Weights of a small transformer language model.
Size: 13 layers, width 256, 8 heads of 32, MLP 704 SwiGLU.
MLP neurons of a small language model. Each row is named by its layer, matrix (down: output weights) and neuron, and shows model dimensions 0-255. Each number is 128 + 24 x the weight over its row's rms, rounded and kept within 0 to 255. Numbers have three digits each. A neuron's up and down rows have the sign that makes its largest values positive.
After each neuron's rows, "raises" lists the tokens whose logits its output raises most directly, leaving later layers aside.

L10.down285:181143131172145133163129131125115115121139123100141117109145136114117124150137150135155136114140174114097135121125133126137104121097148077145148116140134108117115087129152125160106119112134165150117107153128099146121100057080154150115146150112124111155168102109145172104144158120177146119141131104146137189133146125148130129159119142150120107139149128123075115148133116128140132153123125091114134136146133121181149141103108183125120141141143145123142167131167119113132138093155106140100137135124113112111119143192145129137100129107109112127125123150164135078132141135137095114140082198091138140132108142107152122141149125135114115149105069074145186100097083122118120149151125111118145122111121159121118145144059151129106150121111137083145136076156129156083135151207151
raises: "ter", "op", "lect", "od", "ices"

L10.down287:160102123107129133161133137150141106099156141099145157142111090122135126125114110131107138150133129106117102103103111139124080113118098112132147110081106085115126132128101139142129148185116123137128142126131104067160147064125099148121108118115140121123092144124146162084137121173089099107187138148145127114115123144112133158112128149144142118113109151098099135079095134156106116104133111129089130138121117129134103107133149126121181139084089105089104107134150110097146120143099120151128141152135159135111147104152136131157173097141099137155107090184117143147089112108148114129102058202066119131151112135111105142072105134120152112116135156119142127151122113158166138131137113137126122140142142160157173092151110104150152141141135079148145172082153131110103130166105138
raises: "za", "id", "gov", "ire", "ida"

L9.down426:110149134131119099124140154116117140148144151136172131181128075113102123141130118158127128122111115109141115156132125125144124093109093098138168114101186119113164135123128180108142145089122146150117128153085081116114175137120117139128145118114136118151146156132165174082157126111120163106153135074098130121152093171102112138169118121121104127128130110128163145100146127120127107122126101133127107096138147154102143160167091120149111141102150108097107118135115101156135099131151181141111121113147119138120133141150112159128149148140122127129139107126118118112090137097131160151179087221056159133108116147137111167104135143111137137132143152145139129101142164117162161135123117139171135148121125129129160102110150183144163124089135156137155125097112117136101149142217123
raises: "en", "y", "an", "en.", "y of"

L9.down124:080095135132131046098098136117104094127175131134137124135167110092158167131096129148123112146119148123160114112128165130138134101152123158139154130126090154132110176158142129131148079118114168153144085128117150110086153158110111155155173132110120145125128169125145114097141186109174132148133122120109123142125107132102113142122125111112112146109152126137135160116125128107126133135140168151118109150128143170097095154149114101121075118169139107152111140140160137121156162132123097107159090135145129149113104124119120110163090128106155084126119105120104159118147103109146121113145111033138104123093120054101168124174123144114126151125117133140138127090113122172144135135086156102166102121121135154126129151116142129137138140139129146120149144131089126143157174155180114
raises: " score", "Team", " Racing", " tournament", " to play"

L10.down471:138175105121159119101138127149118130105070152099163096108127125157118162123148100136123144118166153088105142143123147158135168122126142130133105092086095127108117148155119094105151106170123134120103097129121092125182139129093132137127090127144120128115085156119150129138159148137169137110099105083125088124109174124111155131124089151114105113136107118148127102109124096141132098125137156135097150129149133111131125084130113151172079131127069120167149122100140088170161117159131137088119156106106136135130133142140135138163173128118156123091137151153172114114117171117121141112145138074183117127153131123080149104114097079140108096067099157135196131174104142153135132108133089126104126140115156128129096127124099165136110143122141135133118104121127131153162105132098111
raises: "′", "ales", "'", "’", "es "

L10.down542:122114112130143127180105140148130107151088133107134108115164128099115100151139100112122105117165134144130132114141138109143120113174131106130131104119109150093094093112185164112146101126140155174154085117117162137102140126141126138148107139137165125078121135119134124164152154089093114074152059128102128112119109117200135106144136138139180129121122159096128156134116130105088146114113130146116132129130134163141143131136095126121125141128133079119148122112121104147143110100102099164142160086135099098143134111136122146129131128111117156143192086141146153104150133134137147109143102190162104087158085130135113132113126143081108073174130082124191130149125140100146118115118112115112127173122137118161095092153111113101111100146117120182147104092114153095117100125138113
raises: "'s", "an's", "s'", "’s", "'"

L6.down482:146130118167095159116116099134092133137119126149142083125146133091138148121096105120102142101139125114105131111181148174144100133099099142087137099124189128128084117114120114134131129088115131101111159144145168101084130117096116122127131152126135149151146129124118150167149139155150150139072168135114119116174158146133136088140096099145149117156126159129130124101143144119143143081128135134156122162140106158135113089102129137132153100166148115112197127139159145115119181146137154167148068087133098135143072105142096141124133145108093125107113170169160116127134146152136139116126137124105145118117118150178161175111132140119118140116112168140095149085192109111148143126140146188094121132151152133120117122113124133091131121136157130160120124150116127108059167148142133
raises: "s with", "s of", "s from", "s |", "s in"

L7.down328:149165089162120139195123132141141093105130130158133085148127109128167134117123098100163147118094154092129118128129148132111094153104109120140136115144153103125154143114143116111112163135119123118133138142121127121123134124111129131117170121099116117141101134131175123145146139109122079143141123113137099143153116142100113122088110149160120120115117134119138135160126116132152160092069178154097125122109122150137109129155115093140146147135133136120134133141066118208143139130143154142111161098170071119114120105133153192109151120102119085085119115176115115157118136164130135092094070158117136109154109112115129104100154131105121129127081109103138121075166142124141133117135134149108097104098105131117110164141098120093143132104088105105135113105081134138025131132105132
raises: "s and ", "s on", "s, ", "s |", "s to"

L10.down452:157162124157072116074143097121139121183066123115127132118130141099128090103107138140107120135152139178123126131142115105115128147123147112154159133115110131141106152113095107129135166153146152126120138108140144152156147109156091130145114123128126125096136143093101135137144119164167108157155170148102140117137143128098137143147077123107130165108102098111142111104121126116114102133123122074102053146138124142128172155126100117123125110063117165119104181114139156102152145111111094126132152133058091101085150194121147122087132152079117114156152127116116124133155128142103145135145156106105144130167143094103158158147156129129097165113160090117119123165126141144110155095108123106127154115132139115125128128130162121115130105109104146157127114144146147070133104135175170
raises: " a s", " their", " the first", " the", " the b"

L6.down244:111159149165128158129092136106110159159143063137141121159153129128108126157112142147112168147139087105141108126158135110071126120131139127139158124104183117125106119114147126119156156124113086140139137103154209130088151125117135140138115136133139121122112093140173087170109111085139124113145119121122118124119110117131200103163101145156171090130119163069126116066131093124153108072137088164153130126089087118094166121134142172137133143129117121117103150087109132128122128110135129123146130104117120136164106162135133131140099126115106159113153152135104132107131117119118121100160085153100126152121135121095118128131139123128084127150120135116143125085154134126089115139102084162131101147109152145089092087178116127145101103089122088103097097134109110150142123120147151
raises: "ilities", "ility", "ity.", "ches", "ational"

L10.down615:162133154069156097165100086118144161151073154168134123118150124122158138130113151119153103147149133115162171167133115156088150099168132102113109159133148112139130131161095129106128108113115106103157118162099149094151125109089153150130151107106176142075078111097135067135128129155138160145104114114136106150127128093126119135161156110093146095115140100108102107127130133154145126138133134130115118138131108142078120132152147113119126110127133156070141117116113100114123132114131149082131128125115133090118134101178110124128154119109172126128129124125135122131121141160139105138113094146126149113127155094093096105109143082116135101125143142146136162139138183142135109129128181114093112151106150105164141108175162177100125195111150087107101143126130091142113134089184124
raises: ":", ": B", "(s):", ": R", ": S"